Weights of a small GPT-style language model, trained from scratch on English Wikipedia: RMSNorm before each block, rotary positions.
MLP neurons of a small language model. Each row is named by its layer, matrix (gate and up: input weights) and neuron, and shows model dimensions 208-335. Each number is 128 + 24 x the weight over its row's rms, rounded and kept within 0 to 255. Numbers have three digits each. A neuron's up and down rows have the sign that makes its largest values positive.
Before each neuron's rows, "fires after" lists the tokens most often just before its 100 highest values on Wikipedia text that the model never trained on.

fires after: "the ", "The ", "(", ", "
L3.gate1633:138138110123127141138154132118131187125144093116087104134132095167121121150108128170147120116120161129138126124113134108135129108093165157147127182158149089095120121147126102159122144140108145125106094074132159173117119117154119134109144145101142153117099188115132137136111132142148107144152144143109138147119148098096095197145120153095134123072122123126114086153154123097108130129120
L3.up1633:146142130115121087183101100093096131115099100148153085108134116139127156140108091133169135124143132108107102121137133111124105116130167086119123122140151078083095154121110131107112130156155119167100116144132153132147148117092132134123105111151146106127143137121101123083110126124126088151097131135111135120126116140110143144117178146099099109101112068133142153099144122151102094115158

fires after: ". ", "\". "
L3.gate156:127145146122120142092095153134105100124106112097166133100112136113104123133119153097129097139157114138113128088120157140138154157167102137166136123132138130113117157153152093106128120109141082102087098176132127124120144137159130169112169119135130072154133130132160165184111117159153107134113133125124133141152162134161083099087139063116142146110099094131132126117155101133129166142150
L3.up156:089165146122169119087117164085110109125140093133154124100095149118111090101149154090096136104110093099118142133147116147143135103165130148138166106087105134120128123078133116099130108135128078128090135146181150165159071128123200104085133122156112085129131145137133102154125135108186117113120097126119158120131120101154126095121134123083115115107103168145099119155091139096108157134130

fires after: "| ", "\n\n", "No", "\n"
L12.gate806:165105162112102129108111084130156080088132184151150113172091173149162120132133112136147113134152174110164129152136082144120114128116172111085129150132123145126094101137134133135138096134093122104109135119133118118097162146075098132075128088132129137120089131110114104143128149107181165140123118125139108155103138132140084117117132123117072085161129120137113123119184121110162071109139
L12.up806:146120186142113106073151103109155113128155126135126060153150156173137139129137073123131141143132138111120149132082112169138129193116158132097170134156154159143082090152129124105111088100110154130106136165126130150084136123087161134098151080134129155137119105131106094126113161133159154172142095112154118117112153130107099109151110156111112131109118160108104139087167162079178109120134

fires after: "|", "| "
L12.gate925:118155119149048120146133177131120112155131096144150140130127131140148132115126119112131134146133131152160096145108116149100103142093188100098160140151152118170138125119116141122064133138132096139157125111135091080148147136153125148102117105106140135097128101157118181111133118101136106141102152149114125124107172159088116127136147111139136131090075142107130110132123112145157159115102
L12.up925:121120124167083135147141108142145121096159166121135146141110093123102148113128132161102133157154115140102129105141125141104123116169127126117140125114129135146127124117119133121146118145157143104177123140140157113110139098119137183137112129128142125111107081118110134092102173099119079161166096107134118163099165104082141140122159106106172141148161106130154113121110148139152116088117

fires after: "0 ", " ", "0"
L3.gate961:146155135126157159127120101149145128146118167101117110118103096130155108133131142148193161112093113133150161142102080108093127144124093118116116122147137099109146160120133128139115177152119132137092141121118119140136099166137157133159093125146119146112127071140109107138137116143114110125132130115145127153104109121147092160132129216127155156117168094128111136143139108159132124115092
L3.up961:129116096135145098117137152140164137127129169082098097162150085130118120129117139152087150156125124107124095114081112149092129116154161181138078134131143097121070145143109181128115160166121129155116114172147126101087080150112128132127146156130099127158083137120133151100156109115118146180141125131147085121112128161105170111134164125106096095110134142130156119102115111086153167158106

fires after: "| ", ": ", ",", "(", ") ", "; "
L12.gate727:128107117168132092186126168137115124168127096062157177143147156105137162093147165141122119142118105134119116119144128143139158127159089127163084131122111101096139124102173142103141100144113150133112138150103164126137120116157122108156141138128087186129177157146102153141121137149120133122155181149105134203129131174073192137146119131156112108172149191127126129145143127115119185121108
L12.up727:105103116175146125140134127122116118143132154144112161155100145082104100089159125149132127125086075114160123122136108132128165139095077173136119170147147125150133091158146132093102088119174137119092153130126137183115098129120169089107152151150062117111136147128122152148110168159138117144117135145112070114125154123142156152124133151129105093100145127117185143143125130150105153151168

fires after: "the ", "The ", "where ", ". "
L3.gate7:170089148101110112133117137136099168164125078134153132098138110090154122134147166127120143138179100113097144088143080127113089110108127121107129150108093122143144132114159081117161112147099148100139105143159103161128119127108136121120121095131168155127092124116077088135111178145126137119115166150159104168134166130128082170157139187130109134087132122138100123161126123120085129146131
L3.up7:123139118157120113146118107149136156118131119106176132121105119111067119114172156104151135149125125144091117106178137126117170163099144159157218091110134142105149156147162075135109161139140129116110161152166123120089095099110162117131070135186132139128179182108116094130146113145156111105093133117133081136100119183134126071174155115141122114082109111146122091147118134114147115133162

fires after: " ", "images "
L12.gate1267:178159122167108112130143078139102124156090101115129127111135128144118113121137097113146161146145156155167086143117090154135152174095135150110137145144110181155130141153139102144102121126135122121150148149140117152190062149101137160156074144137142089145104128089095123173113135125127102127130109112123098129157091120139118144129095111123127129105166092095105094142095098151107095131130
L12.up1267:113094090148154104147136130145085120127109119144092112131130089143124138137124066131135141124151129157143099109105113098125110115103116126107136139118134151085078116164126105156108119121099187154097135170106123117158095161126105159136130136119179136119115111093146129131155116127112116097133093123146109132125106140106095092089105156102136111131132136091147148162153129116136127153146

fires after: ", ", "(", ". ", "Note", "\n", "\n\n"
L3.gate754:134146151103124122069129181108147092128117118094121100128104119091148150152126128086078093172144110188121161096110111148158154107110132132105102125108105130072136135161158103123092085142065074116106150119101141138163160111105159094156092141158172137178113155096153129143140144105187123146136119139184157121148133123111128130120080123133150133139128135152144116127044146114135131127164
L3.up754:102125118096096123088086143134151072108148111133104106110106112127107096170166144114172132164149123121121095119072109124126147121096134163104165106149115143088096140142112185141132148133125123084147137164162153173125085126134118131097108143151132146135150146108143122124155113151113104169169121115171099157085094096137150128096093131114093089128073126149106151134137155085140129125132

fires after: "\n\n", "The "
L3.gate1149:158122128142102111114133147105128107155124081178124166146111173169119138094120141158147168174128118126075068119161099148165156105106144143150185127087135099115123124111136136123182082114123143147136139132110136144120126124160132175146128146107130130114138132089146134149111119142114106114156130128145153116122121127127154147141150119102088171125094148132166141154109164142120092068115
L3.up1149:164109130159110080138113148131130150178106131145134175109122151157140146080148104165162167155132126140118116112159112120125122156117114095129133159151119104104155148132161131121165086118097116144109128110118123130117138143137150167174125130147113107110130156087156099150164117116160096118123108125112142094146125116127136111109124177113128176117103114085124115115109121105159075056095

fires after: "| ", "a "
L3.gate222:113118119153127145092128105104157103072160161132139106110144162108156115138137140135120114118140159139148173151113146137144114164119136137135136116121147155139147110163109154122117176158142113121129133146096130119138133101097138095106109153079159115099155140098144150137102188169099098115104120133155169094093146156124163099152092088177106142154148093145124125130174143113163112101136
L3.up222:131148116131141123143140099104155145177139136117138120111151140113144130140124122167105120133151155162164164136120105178154152145133092141175117078190101149129183140135096088158104102152104101086112103137116157120124173099083153087136118150098115139087148129109169101136134121163101124132133136136125105129123173134123167103140106122135139131171105149162135147085164137081170114119122

fires after: "\n\n"
L3.gate1715:092127118120133130093092131128148167146142058123127130129131181130129143112157141161151162134138106155124084130122116170160089124141136155118141102154169093118121129124119153149112138200125135132117132154160130149114089134113119131115092132151129093137092150115120159161146115182105136121135141149122116133103091179100138051132116129134132147125130130115175126122155140121117116109122
L3.up1715:100134121102128119105125157099128170147131091142123154126123151113111184109097144132158152132169102134124095136106123157143073158138130141140145128163120089117144143152137151167123127170166127136129146157135118124089121155129104113114110131158132100117078113146122148154148121185103146113131142160122137127116144167112121095136139146134114144117127135132155111128146151096138136122092

fires after: "| ", ": ", "is ", "were ", "are "
L12.gate1321:162130112148112119153119115121143133106168157112119152128115112171093154139129125135135157128092101122155157148146084132108142136116101145112088139093131120104133148097082132132077122158116152095101160127125101170130114158158125100080138128123133117109088122064135154112106135150122078134107122108150096134123101141151097112129140138157095113094129140119172144124129122101125136151179
L12.up1321:098150115097120147113121139168175126105120134121161165117119123130150084122180170155190150111131139129142113172090119130141131132091131136107109152120123104157108138095107073151108126156140160134135099117120139151120069127173147110115140123153101116093139155138112149143125173159084101140120157137136120088139099120145105094098172113102127157108113135138185207136151148136149142152149

fires after: "\n\n"
L3.gate682:139133126172125157113112124138116123168117142162155126118119120106131144119123146101114159150122103089153151114109115142111108157138130141146121115122175072090118119130145164172153127109135120167137125146149142140103121143131150124144148120118119135117139155143114131149146138099094079147133118127088108106082104152159068154157119149105127144154109102078164130145161120126112109090078
L3.up682:140138127147100152135122106146112131149113133140136136103106103106120155103126134103122168149164124094148139115128103147127104179130142114138128098136160065100112116131139154157164124125107138160129130125151144134118116131137133092139138119129156134136127178146084135135172131115125116136130102119074105106090135132146089154161140159122138144136097115089158132129142130131095119096109

fires after: ".", ",", "(", "ISBN ", "ix"
L3.gate284:144117167146130125137155140141162159159143138135127124147124082144113126090109115150112120162139102069112142102121156115155138092088136113138125122138151151060165144149153128119103122127101109101150122104128152145100095106146091125119133092128179065118148108162103084048125145128168140140157142161111098103147111148134122146117109119138139130138129082130095138123110131141137152129120
L3.up284:141098162109145129133125109148107130134151142135136138136109113137108074086119098158151138086171152108088151101131112133127119126105136159133114115160124142084151124135156115120121149102135115153174130114065097119111116117154105102125104148127188109125126078117137088095078152112153161168147131159080091131142157163128127128121156114138120131159123111138131125120120118107100154102116

fires after: "| ", "("
L3.gate385:143094128138183127134179138094178134102130082111108136095144123103087145138164128102124169117135131147123139151112103160129118129132093120155129129127160141131124165133091154147126145112118124116069147154129137126077172077123143126163099098090196152099120081121083119130159096118148143161163166151112125101090151114116134160133140139138100115144140117137151101092110118114101137108100
L3.up385:116123163124121197139150123161158144124065089141146090114147181111137112099147086169129201113157146148120091106129108142146160122117163136157118098154125125119124147111130115156142100161092160112071116146123101110115147130092167152137114140105172104088128117092125144141153120097143149173161151128145107120128153124137167119122128138137164122141160111122177096126120126122166136172139

fires after: "|"
L12.gate1478:116153123164141081128144127162097103086131137097086100128110135141142099135120161102142119114122138100138125117145137125148090129128112091114098149132127114130158135112142165157139129125182104118166141142131118125126101143098166166091105085105130066131138120150118154133124105111157107129136119146073095116109124148107111122138119144186118098092138120148150188133145137116134119106138
L12.up1478:126170115129084144119111133114128114059159118109122148144154132168148120119113146136145106080115153087177139131122135137110102153163118112166147111106149094159112139165138152094109093125136084096143095159089157110095102091086121147136138139191134117135137118114110137148124125117155138157101093150173109167134147135138127151120108099080172115062123124132123129160130127158140119107117

fires after: "|", "|---|---|---|---|", "|---|---|", "|---|---|---|", "\n", "\n\n"
L12.gate1869:116140106160120114124139152145129140137096109088137154130133141079146108133126159136144105131138092086143107115163106127179106094147144145120081126125153161100151109119109121133130135159121117140101116110145097123151131116118135119166148116099126111121157116161117122121136101130134144097174123124112078140155156159149114115168064138130156140138123116107097131152160173152126118077124
L12.up1869:097101161170145066135118131120114111096181110119113139118170101098108145125105140122123157129167100088165155095141100123161102099131158150093130114106144123117113144146101129159121099161107139164107153172098130112103121092158142108121120111140135111153120129134180138078126129142095150091102146119133129125156094115135146168182105163078148134143112128073115113150149159146106141107136

fires after: "| ", "(", ".", "of "
L12.gate2035:143085132126130127118166109146104108173109125155156146126084100110103125100086121150109092130175135114088141132178129114129129108131161136161121151149113130126093135147100112114150102161119092143109085088093128119143110109114125100108135112119150179139114110129138127090143138149087169139137082134115121102144151130123109132116153135173111153132110132162125116160137147066182143124131
L12.up2035:101114150113107118163120131147130155136092119151141124117082062098121144156146153116072138101147099156122122139187134145146095096085139120148126147121098144149107137114151102114137130152131107161100128137090128125117120118131118094134144135140140205135085128126128158106129127122123129136150083125118124107102162119139085161121147140131115169134124115171103119138138101086133108146124

fires after: "| ", ".", "Dep", "re"
L3.gate1721:103099146136141116133130151093160137115107113085122131184108169147082140123131132135142149138124154119137126104176136112112161106148187140112140117181132130109136127148137160120123141157131163191092171132121153153127132071173102122084124112094137090152143127077070109114135109159104131104102092125121119101111178167153132172154166112106123111125133117092111120129147112114099115118141
L3.up1721:122132096193157139118159154102152142132126075113145112116102145129112088108143118114064145147162096136109125154144130149124103130109111096133133123190134147117114152130095148121145119164111167172118129163139139162175170086104128110120126111113085111103128127090084069169139171161126142128167070101107113124105139111114125123167112150111143117153173086135122129131151140103133128181132

fires after: "| ", "("
L12.gate1885:135152134120123155104108127172169143130140104162069112136106149116092131090165129153180098119129116133147153168138115111120113129118147110133153126162144113101099083162102124145097106138142088117116125121084119119116149120127113126121186155142111160127132156166134136110102117154133165143143119125136090138146108101145091166156138123135118134122105129112124102122124115133119152128170
L12.up1885:097083132112149130105085122123109129094106149142133144070116096113119118137150139118109087087125107126073103087136055145102117127123100137133106121091150158097124086096123130112118091132100155166132127140107126121130127149119112123141130155139088108122137128107152126135153063115144128130103080131134138146122150100140118108157139134113126125105134118131128127086162120130171093122154